config.toml
n_layer = 9
n_head = 6
n_kv_head = 6
d_mlp = 1024
norm = "layernorm"
norm_place = "pre"
rope_base = 10000.0
rope_fraction = 0.25
attn_scale = 0.125
parallel_block = true
lr = 0.0121
warmup_steps = 200
train_tokens = 483500000
MLP neurons of a small language model. Each row is named by its layer, matrix (gate and up: input weights; down: output weights) and neuron, and shows model dimensions 128-255. Each number is 128 + 32 x the weight over its row's rms, rounded and kept within 0 to 255. Numbers have three digits each. A neuron's up and down rows have the sign that makes its largest values positive.
A block is one neuron, or neurons of one layer that tend to fire together. After each block is what it responds to, as a language model described it from the Wikipedia text at the highest values.

L3.gate325:121107074151145156103101123207138148102178165115162107129163181157127133120151137180133123144153073112098115096096100064115035128120120073109138173160148130136127098100116134066069155148114097067103086125114161079123157127104106149148144137112117131145142152136121135107123127117120147155085119114077118202179123156127146085171137144145122117157148125188109102160096177124163115136133
L3.up325:107097174106183105159122133137104100186141129114123126180120107120097110122132104168147119073148121103095116095167166071059112127117152165092101145150175091135106128117091121079068141138144134093088102152066110197109147130107165109130100126117216089107113071139131122193175087141127145105131091147119154132121143141100180098147120119146198109161194153190106089124101161151179087159138
L3.down325:154175128105143137107117128102107127126148136128107078115120150112128118098138064154141160135109115187107110168111137158107117191149130129149126184137175149155126134137132097163121112095141090152159133086187107114145150099125125119152100145144119146152126136117102118112117147166125125126120100170105125178166139121131156085151182137119067111175154094125136098078062100142134097151137
L3.gate429:155076121115172136092135113159086109128117153181102109126147125140110121137092141195109097156136077083109103139137159120133061096076077185132096111147125129171092086098131164142098150115109174140142077113132156119130119174152157143141094121103190106042108119216097079089073161147124102114120150120124084128136174081094131140109180108129130129066119050165115110168088159144126141042099
L3.up429:161144115072171140123135120123084143129117145092163139057184132175189152128082140172145120092135089134150125159172179119166043114142154160124113144130109138143149142131204145153086129125135143102153093166076143169191127122107165116091102156125137114169161093114153148165097092104122108138132134078159105151128119102112172167136127143135095173149146145156115106133124108183121107138081
L3.down429:136118139113122188134174149108151143147115131178154235150127159076157219123120131093151152083165098128175115116162136091158126104166160126097099176102109137145127103136142072125105145130113118111121135145119142116161117116186143233142115120147157104132128150141098131197119119097160167185097088176157133125124171110129144150181042064125161144163148169141118091082163138159118099118139
L3.gate524:180108169070103104140145209113136142132143133151127169096155111184136121093107087064106112111135122118108112177145115127089124149159099139130075088135173130085115144157098116080152157125107145140164124136095153122152123128124132145111083102136173127146102136166137105056142126147181179113068127167084190108068091114109121128163164095084143198106099111061107106146195136149159125151148
L3.up524:202175098185146123118193092124123134128190120161148109126154146094128193142081158090112107082090108133091107137098153118098094148146059176140149118169184123122080121153100148097119150064137136116081151116114147118133176150101143075120119064179146064108183126157162119079107130129162166145162181124129128076143117097182128114166108115113099159135141149105068137105153142180078136116117
L3.down524:133107113147098158094109112097107146090101173117081117165124190165068123116155149171102114209136153119048116121138077107102155162113132114145139129104128108138131099149073143144114201081185099121103143120120121146140137131160151135100122082121122114085154152110076144142174150086095121139112145105148159204091088185176115133137119096125117120155160115161117139105174160163120152143142
L3.gate548:147118081112128099104065149149120141131180142093135119170137133080171197124103107169143089134131102148137170189134245125135109112157213088086133143177134162134130155107131109139094140107159081122086155116154129157129147148110143066150073120159103106132120149147083128106141158111132156163137151179084087171083072186116111141124151122173122124139098147113144083134195150179107118113132
L3.up548:162059133078172115081106157156123117098126138115152149134153058143106142135122104135155156118113137077067169096151123146093131163158110154159082197121130143124107128176116101144129118122109170109116125108083140098108168207175144182130130143069185117123123169120143174121103098052119107146123151079091145119118139134119137166121133066136062121138139119133081052145149175115153136188127
L3.down548:073147108156099047081126081095118102126117126139107114091107181117170155130126144199108122083126145095087124119082089168171169103052143123152112096072144152105169096124165136103103205091145099113148151138140131140156119143120048071154132129144068142157141146173128165061098108187174147113141130096150149127114138058119147086133118189103138120128095170150130165118130095144083080132155
Description: Anaphoric definite nouns. Generic head nouns after "the" that refer back to an entity already named in the text, e.g. the company, the game, the area, the band.

L3.gate378:198149101115171121103144134098136152140093186158116136076147074141109100080147088084133126126189127143115167098129117152126116223057135138052189129121067114162156077141125180127185084124159137108103169157131191127147150137152100107147128120132101122129131148154164060104081125133103116133131112149162144192154140160153123166137126116071116146110120097160157095149143058125120149060129
L3.up378:162090170064184132176099221136113101085089142147095155119091150180134165121105145146108130111135121145115194159110142104167155085141115147108139137135173141123162083168153084094117080196091132104125163180159146118073108171073152132100102129164191183096163084132153143096104149086098099067140164125135143062139181090099141092182151140113128091145090103083135097147128145176047129102208
L3.down378:042112131131129099106205179112074096146122122122147110101100119087106156105157150039142077097098108137102173156125104130119155095135151124129202106141083096080121112125084128134124101136131114210101140069094131164152120155169164118116070095149107127096096168099116112149116186126072152167139117057120104128064191171115078167145145165104083140094121190143155092121163123127196138164118
L3.gate516:126145157127194150144141175146148136136173127161063152182151108131158156084165131199120146064123145167095173149052077103105132129171188121125146150134178182135115119152138073116156153170125133079148161136072117127153052124157128106148196131143137182091109101112140130133156137165158084077084188084144089128138115117058133091080125129137113112084071129122082167182126139080100142129167
L3.up516:136123109093138152111149185120127099097108125156128105115132115133139104087136164103170115050155154109195093129137094117118106084098191119100079111120132157149210128151066135158127098100062165155138119070192125120095179160129166164078150121099081133117102091072137155099167136140138163069146133172109058075106144157124188147102140125111126138107101178121179122092069076116138126112175
L3.down516:145123097160119128127146152123195116099119123174112103129123133152101119085096157127107199133193128167143159219101134152055178103121089166077127128105152153096185149160171105159127134165078102191114198171118199099142146063119169101152168090151132161103131200116129069109138161147162107128165151137149131151145168120152112105163130060103103167133092157061119131082152087163112100118100
L3.gate975:143128075093104131138131156100113062131114126150089177136131136167143148211183086056136148123129148200143128142124148082169104110192105150087108136160117139121130072220140150120127084134116144128133145104174162103130095121107145118137160145169113098130138161139075107162092164135170074155071084117091136076133116148104106107130098104066106105083130103150133137159111130151145134111132
L3.up975:153124160117188115134099067114096131121172177190141124052115137170122136124078039110119118145102100169169184118138133120166137116110218131153148134130126087146105054174101190101159109145128137129135112130139057176085077176116125054104162148165203187066159167093131159133145155120104100203155117134173139125176157101100138175143119174113132092136087104152162128179144141146149106181152
L3.down975:122145125108113127138147148057052158156172117091152148171114096169108096174176125130069071121082122140161144169130067089129115113110138147114119130110148141122135132189116154111102137104130085195107083128111097106094118135105141135120117142213128137090078092112158094125119091132126135212116132140156121120080125215128133139129133173133138113087118129109168156097111132115168093179173
L3.gate994:112113132168126119089169193176113124130124116120119145154135136134158155093079088093112169153156085114108120130156111122147162104098147119148189132116192146139130138126088133131098148145061065106208105074151126124208180145120077114129090119150156116090112168116116142110065160147156161108108110143167075208128150164081186165153107096100041122086083095110176126145101132180105101114096
L3.up994:107142126108142166098084080122147156170123113095146168137171133077186129135207148160203105161121132177073160164114148111148133149112137168096150151137089111118151149131140040164134088115102097133110125170136111146153159113139199123139184139195093140133153202106146148121094117158113136098166209154131095107115102198148125133094118101165112142106109127107116118132159142087103129150079
L3.down994:172111122136098158135118095152105147110113138117201089124110079169114113121082211105143112176115162166132079162128124110131184110175145120118175177127109129194105137141112053099150188171156166179121087081136153090155090102092126093111094051083105164064141138141111108098127112154111100130114107135140112082157109227103160108131160129137112109088117141131140121154149133121082103098132
Description: Year digits in dates. Digits of a year written after a day and month, plus the space before it, as in born 26 July 1981 or August 9, 1994, mostly in biographies.

L6.gate317:109135094155096126202139168131138052116127140111093132087127134125167150130062156055100135166140122104072096135143170130120126144150125161148154151172187157153082127069119117120097197115133125160111130098091109080108101131117121138169129132182124119123150162118083080152145106148072177105131144158043130118104173127134166165130131075109089143086095156132141120087159210134151133092091
L6.up317:122078074123150127142143126144127104102110189211087113143156149165113183176164123124109166119169080112144064213130150164163122140191157101135141118129165200163138155103128156123172163109136110137064105128095079173133119119131139064124122091136111057111197142125153118122187153154146142123189132161022116133146156125110150121150112093105120139152169123145128055091104123152146070104082
L6.down317:094064118142102113178098092091096086122098088116154120195156069157143161150166153173112119076145135153119134115152176081112142115194086059161092106164125135184169138129121095100106159080138132134128144156148139123128169085130174062130167095116101171212096150126115166156143160112120129157090102189108118083158124116164090135145105102149098170094121175151143135179143098126184162053154
Description: Abstract head nouns. Final token of an abstract or mass noun after "the", heading a complement phrase with of or that: influence, importance, amount, fact.

L6.gate710:143088097177113083113085114085104110135129116159175192154111068109132142115208108092122133120125117146111189098173113132128098122089103130091096180068109134088156131087106150125086061118107106130140193093147131166107090098125147184177089147119181148146181155107097158066116142142121139168131145100128074074113153162127131140109207107089102150093091037124119167172108127166068058130126
L6.up710:120145100151158133122141098111181183092132181141133133180092151114126133131157173121059145104122176113105153089111064126104117090167140132124111158180103124163187114094187119088144162177150126146104149173119105041085162151103161093152173158078100075132176110100161070123133117119121155113125126124138131127134127113142078107109151117086162119140140117108111116146106114129131090058037
L6.down710:057111112079137124158134136101162138099110141101127120104117108152150098132103108083148149113075108003046131135126130148095147128123175097151102118184172126073172157113121095139101098163114089188091111186105115156125069094122092135147180120062151125182151166128084142150133187107126166093103130126104060137110073051142134162087098103190144152151157126109134063113096131066146126149154
Description: Word- and number-initial fragments. First token piece of a word or number that starts right after a hyphen, space or table pipe, as in Post-AFL, By-Election, 3–1 scores, Athletic.

L6.gate430:097178097177072123141159157153106123081112114170132108147122101081147133126108119126147125102113084148164078105177123113116146127167162084046194151117146149197103088131159135117138103097099129124160146139140167154069143139128117119150114130139156087117194138156056066132153118156110146155137134139148100079098134143090140131162193177175084126084172104101144153112151108100114101074073
L6.up430:154191121030144143200094165180085104114099157051169136140104154097147191143106131117104138136157116122144164169144097102099130180113098069141093100168059101106093104134171109183094082167163116135089143110111159136124124112132137160144198137155129157122187127132108146114095132144094132165136188088139120194159170174095101124061142137191086095095096158066183128093103151117173078169150
L6.down430:144101147170140139148136126088085103125187110163065109119065130105153092134079142154160144150088121138170075129135098186124066120166131111075180216083141149100080112130130112081124090165111055154135101097150164142105133102179076075138116132103162093068126121079169080167065139123184149103125098096161105126169120144114127076097123138108163099106147137109078158136162150116145130128053
Description: Year-initial digit. First digit of a four-digit year, especially after a day and month in birth or event dates, e.g. 26 November 1991, August 2, 2014.

L4.gate184:075137102158093109150176113130102099155097145127125117157170120098114088166091127130074134138172118116126104115127149094186136099123149114070177093099169156151123114108131133158119121121117157196126117142117109163189095102066161173131119068069177166129181119133053108113118205119132083102111128077163130150108162052158190129165148135129103122111082142130159132104120108118117087128140
L4.up184:083132159164109133125163106164133089145138128136083110128066063126086100137151142124127131089129132175104157100129135117138067142141157126122153099171129161132137120194133132169103063150212165094139145153182068167178133124156117153139124137160107122062146156153114110078128098105100139143081137107166167124138072124168181182156113143152056110109066125102113057124141115083087155159139
L4.down184:113109100138119128146138163145126099139114113147151068106168091135106161113138168152162123122097104158107133098114119087131165134186100161156175076108133094078166111117121140154136105095089162183186146117125117132082084160113161122164097136130170104141110139120134130088077145159131077084137145134146123094167078143122153111139121129087138088132146142062086183113118115100136111135146
L4.gate401:152119125125166138161142079129157112081147080128091125139137119186139112164121122127109149175122104060151099115166159144056097118096101149086131080118185138149124136165163138112118152135180143134117124040122132128157129126159076098153132089178137108125111142120056141113061118122131139117115156131201126113074127166154145158127129099141097087108104149108176120155174142185152168151145
L4.up401:096142082157149162141106095099124118142198158140184117072076119119130077110110120120136118155151120084160108123118120094170115169053138181119147105104177169198103115167174065113173089150102076157162206194161118134152081133069136143129135150156124123109142053136075139172109100128123100032152147111151193131090148126188155117142151059111139092079103200098157123099128110135150126132146
L4.down401:139117148099067093081137182137165133157099116143125108130142111132130142171106148134148153153156119144126043152117127106170172147139185116122131129125073117096121112160069065081096102111076110175102109089177121074142098156114193110151133137172106181167161149127124134118101112143142134087071162133122088069167118132066094122163150107128046155121098153128147166133073116096141103093135
L4.gate734:170163154174153170130125143149149129111182104166197118094125084119131102160064089164105115112141100077142125148109168104085129164128104092137159127093130137139175098093115096136171190085154142153078103074189100135171142179119144139105128137080150116039129176092095131071147131156081081167165130165191129147111150132135152159172121128158086097150126099161098101126112160111144170117094
L4.up734:187073091146129137164098086124097127131135132171116169119097102077137189079103118074082156140148104126176106113170115128118163113108121101137133109156240180151139096165119191084145174154142161146111099086175119231104103119128109154178142125150085030098112123087109092082130123149122128122185167120077137097084077108189098183160103081122106103154164131116140146116177113116174071122191
L4.down734:115117084181094173130203138139155075104118211105095114093169106131188100222127166147085194148136141123148163137150080138079135121191142073118064113141150174146106101117088090084130152128114163151126100132109054081113079110128098097127109107138161152152086087183126100125092115159125130111152123142156109115125146140178115134126145128136109130138152079160176162039115066126100163137128
L4.gate814:081173190098138164132187114084131115109113116111057094100133089138140141159121140096110146149113128106150102149170164108162069117206145135085149121184135203105091170104144119123166107095193164151098079049127153138106136141154132155159108152108175176081160120129114111083126172113095119134108160082130119089152124123132056086114100192108102153087089109171128049154176155142083111187142
L4.up814:097154133168151152147180150112113122149115154097089104115071126214130123225068112111074166102104178145100155139166118079097099145152144188084103129137205116144132172149114136121218128102141117136078087101160093156113120178167149128182120125148145097085112102079073104135113076120098166105125111116186107145118118137152097144159113176126110133160115182115163094133122120134084176160161
L4.down814:144045111092101089075139107160116132158111139113118119131147155072089153100122067158075159121150122052135164173146109155108088113123127173168071101119116075153143100127109110110126098130187129099055184136091182208149088097116092116104116136124127146156156138155130141114143124083132149204104125123110138189134163140088166144091154135146095131119159175092074124097143199164133217148109
Description: Head noun after "the". Abstract or relational nouns right after "the" that usually take an "of" phrase, such as basis, form, importance, functions, purposes.

L4.gate543:199100136081105135164091123140118134103134112144100149095155119108111069077115093136119094214182176179086136145121121090132106164130122126154136111089133056130125076145120167152140116193175101147139130124088168069134097145136152078119131113142069172108149191142123067158147169199139070137069088130117093141130168172144093143116178146077133133156090112075126127122175179097133123153139
L4.up543:183077107122159152146135107036130156177024166155120123076136172165157132145157145085094109125140136104172154130074158122131139173147106181080127152157169166121152137127089135167106075116125117139128168126169100134156051178146113190104170151136169190110137126127129145164124157185111136164134132158071178089156126091103173160137138121139063070090129104103173169060197127117160094144145
L4.down543:193140165109120137116090146147130144125128065099160067134132122138170102109150168122136153159197202140124110133087070141079146098109123108111128164133088141101176129149159083079131126117136125210123122137100142057156129153061143106165119192109126136125152124142106102100131228199092174148089153133081076080095160176152129156109128148104103101153115116117122111094140119166111153108146
L4.gate720:110157123134151138176150164167128140084155190137162086107132148132138120117098095112138096099189120194124057153143106145148070107198176137162179111100142129139171118157083174186135151109134109165065145143106125154137163127073122109092122121154120123148166168154092159160082074141061061160103120124142150080086093188102146128131157110147061073092129116118129133098143096081136109150177
L4.up720:167164114120088118158172109135102114137138195125162076129137102084065113105109188148140098125125091172212134147147086102125130198070130162156113133076165062117178111177153169085158138087175123121108104080109147107108152116123107138142085093106095161161103160143106156115173133104121140103139187134165163110130181140142126136122123221101105126146118085103145129090144186117160068117053
L4.down720:146070062187159150137153128127129192159140098220140087105094180111073117122173144149182124111113126130138146123107135148122157120093106111176169153135136090201155142141119073154186130113108132045094110142119117137104039159169088165088144098103144125116090126108092148096163101123169140131151148119119105119132111188092119146150084162152174056104092104118152111119178106175110099183093
L4.gate748:139091147121119094129046128109153133117155087152106130118072153126076109174085084102129094109106124116107111181069172161117130116148193129173106110115141123140133095100115084141108123199109099218162150072140154153161153130204106167171115124136192112161141126144073110143176081211170133134100074161124100151129141176160116116050116125089083107089132136136085180126112147134138129123117
L4.up748:132118089168093096157080135085120078142105118103111102059117135170126106055132106128124160106139136124180131105123187128112179140163139157167125159159148126164127126138116107182131068124148105155150162085182178143118148185145111133085112088122084164065143171098110120159113102139126157166194106127135141179176147109073057101116052169071104166147105137110141134145116150108093150134103
L4.down748:136142088168125149135107093160156104158128083148149151161162134073091140182169117130103143215070117112144136096129124152170153094127109103061088159141122135113139121184116140139113117173128148110102153101104171140158156158117166124178170163166203080120107132164152115120134113097150089195101085095103129120060125117134141131115104154187151066133204134102092097126114123188141101119163
L4.gate806:128193090125170147143172142111122110081099163182088141184154147109157091093092113068097077057118128200120091180142154107082072135124133164128109091124098148112151096173150158086130151145053197100121175197133105115172114118157146127143141096117154137098136123154153124203126104125120093120118127171166108145152138160111098161105139132128086107102123056151140142156142130161159132152117
L4.up806:158159132096129096089110123155094175092113147128084096093148192051172066085121092128128104138158082146125137152167166153105113185129178127132139111146180169130147063106169120148155087114140157104124151132105128075137134119115093126134129084126132134076101077104123121169162087133141176172122226095152104118116082063074129131090116148142142088134100083094120154148106079144099181136130
L4.down806:183146065102112139113130140064144169139097176153115130160072113187190084131142145132176136190173086080134107168086125157163124062133140122136125100121129147117152139158123139177150124215143133131113156094101179167082123087149160117112050096138138091137066131154158148110155135198174136113157140134103181161167143151107174148093141119118127194119166093135158094177131134155114134062113
Description: Birth date digits. Fires on the first digit of day or year in birth and life dates in biography openings, e.g. born 7 October, born August 9, 1999, and on word-internal fragments of spelled-out words.

L3.gate309:064116137137156154172078146077124149106170116115052186138172126149165219067162075096049100131170176123106111129139148077149161154067129077062130123136186133121119175121150140108123143146154107080160129169157121096147124126136148107151134154107121122129172097154099133134130163138114139106061121124120110128129147104137148105160077158139146137134121097102140102122179086168110135059175
L3.up309:155104134098133071107096120093147119109133125093101126102158097149117097130145068084130153206144155129143172130113120118100153105169160122172140115108151139128151118211145151132093146070086117157190097090184073113129093181116109104065190143179094072139092126102163192096149128131206132126110127114101075155138173107139132149081080129137129107103094116116163132163162139105163160133123
L3.down309:107076096089130105129011147134104132134168096097142093125138128096101178076120118123144140116122091108195079095160148156084144172055175175111125135094137209102160169100138155107127126176156137110105086065098106083106097155165102128088147122130108111124118127190138141164129129110143164153132112122133149081108071142172059159136059103133181071082163080157121083112161109101154166112127
L3.gate417:153088143147120085130148087140110122096106177155155140140144162105143149149096151108103133090127179118077201178069171146147142104117121102151141151136179161145160147102074098153122114095148203187153140116156143090129141150158145089093114132125128092187126150131097080146137128114130186114077128099115119132137095086187086146121157150131082172162139076181104176160186103146159124089116
L3.up417:107163091152153126168129086141172099131134131100146051145107140093137171138127147099123078114137162068110143175101051114043151121090133091109105065135179126110180124099147170124179125043149207080132183091102134170157146061164128105098122121091210191180143128176132143139130105152082164163128124128181086184160123115196114137124054122146163115110079102120102169083121092158118097135129
L3.down417:145198186163129154173161107127049114124176158152211078148133111136198146079141146135087147142083161162103172115139144100134120117094104109096094119098111066122084136115102131172070085139126073142098177137156145147133117183124136132157123182103089077142113132191137131139123175127122141127123123066120099122169125119196211122140156113099153090149103056130108108125091126154139112089089
L3.gate645:157077143124139127120181120131153159060104075111085195145098171102135149119136108088089143152114161113099155152155126127140090107129070103115137164134135188110134123108203135064133131121106095117135160085207065092146116137130097092166169147153108130137108141151140218074149144161179125054176144116133150140136126071157108108142116148057100104088180171154058074107160097130089099034135
L3.up645:085115110128110109147126179076080177141134088076151123118132145151171100143141094155153076199105135162089120123156134140163099191153048146161089109129113118135070136089139106143152151125178076126151104122183139152083113113102080130109176167133113071114148111122163110144139194113145116136154104092097138138129147100166112171102166172117208125134128054084138079177097108107158130140092
L3.down645:114155162127149196099118173154135111099118166110129143083105123115106146148112121143105076147172129123162080138121132068103184058155072084172133187142085153131171112154108066121142139132136107185211099104107135164126053129137096162114096127141104116104121182109141137112137176116126111155116055157139136196131107083091097146162164147064086093107122136145114080068134147142181180153119
L3.gate771:155113118139046100099088034129114164119102156117051213148091141090159099139118143146115119158144179147156115167093155127128119118065180134113085175154115107113141166116095158129126113134102184143114156087131072143074145176155116160146138087143181136114191183129134151089106184147135150129079159120178086162097139139161165142149160183111156130139109067150142163112141169146102076095139
L3.up771:119129162158123148143149174078144123108094132148102191118139122106124103177093146137168134169114129087137067166157124197134114056064151112155123127154136126084100135124130156128079158182099157089128111121166088154102093182170092116139101142156144187140161081099119135185125161066218148096115140115128162066132113075159164136123171116092190104114120083136134117142144132098125117149137
L3.down771:078091155151078130084136087119097131071158138097151160135083107122115087173072172064145088158141149099090143077117125152078094122096161143152084074164099129117162119166101130117180086126107089197099156107083130111167171139115142151113101117131145131166147100080104130113117155095087065089112175060125127215110108197142158132125136121108134125130145103202125115169147149171150165062128
Description: Digits inside coordinates. Mostly a digit such as 0 or 5 that starts the seconds or minutes field of a geographic coordinate, e.g. 48°51′0…, 33°0…, plus digits in table numbers like +5.0; weaker on scattered word pieces.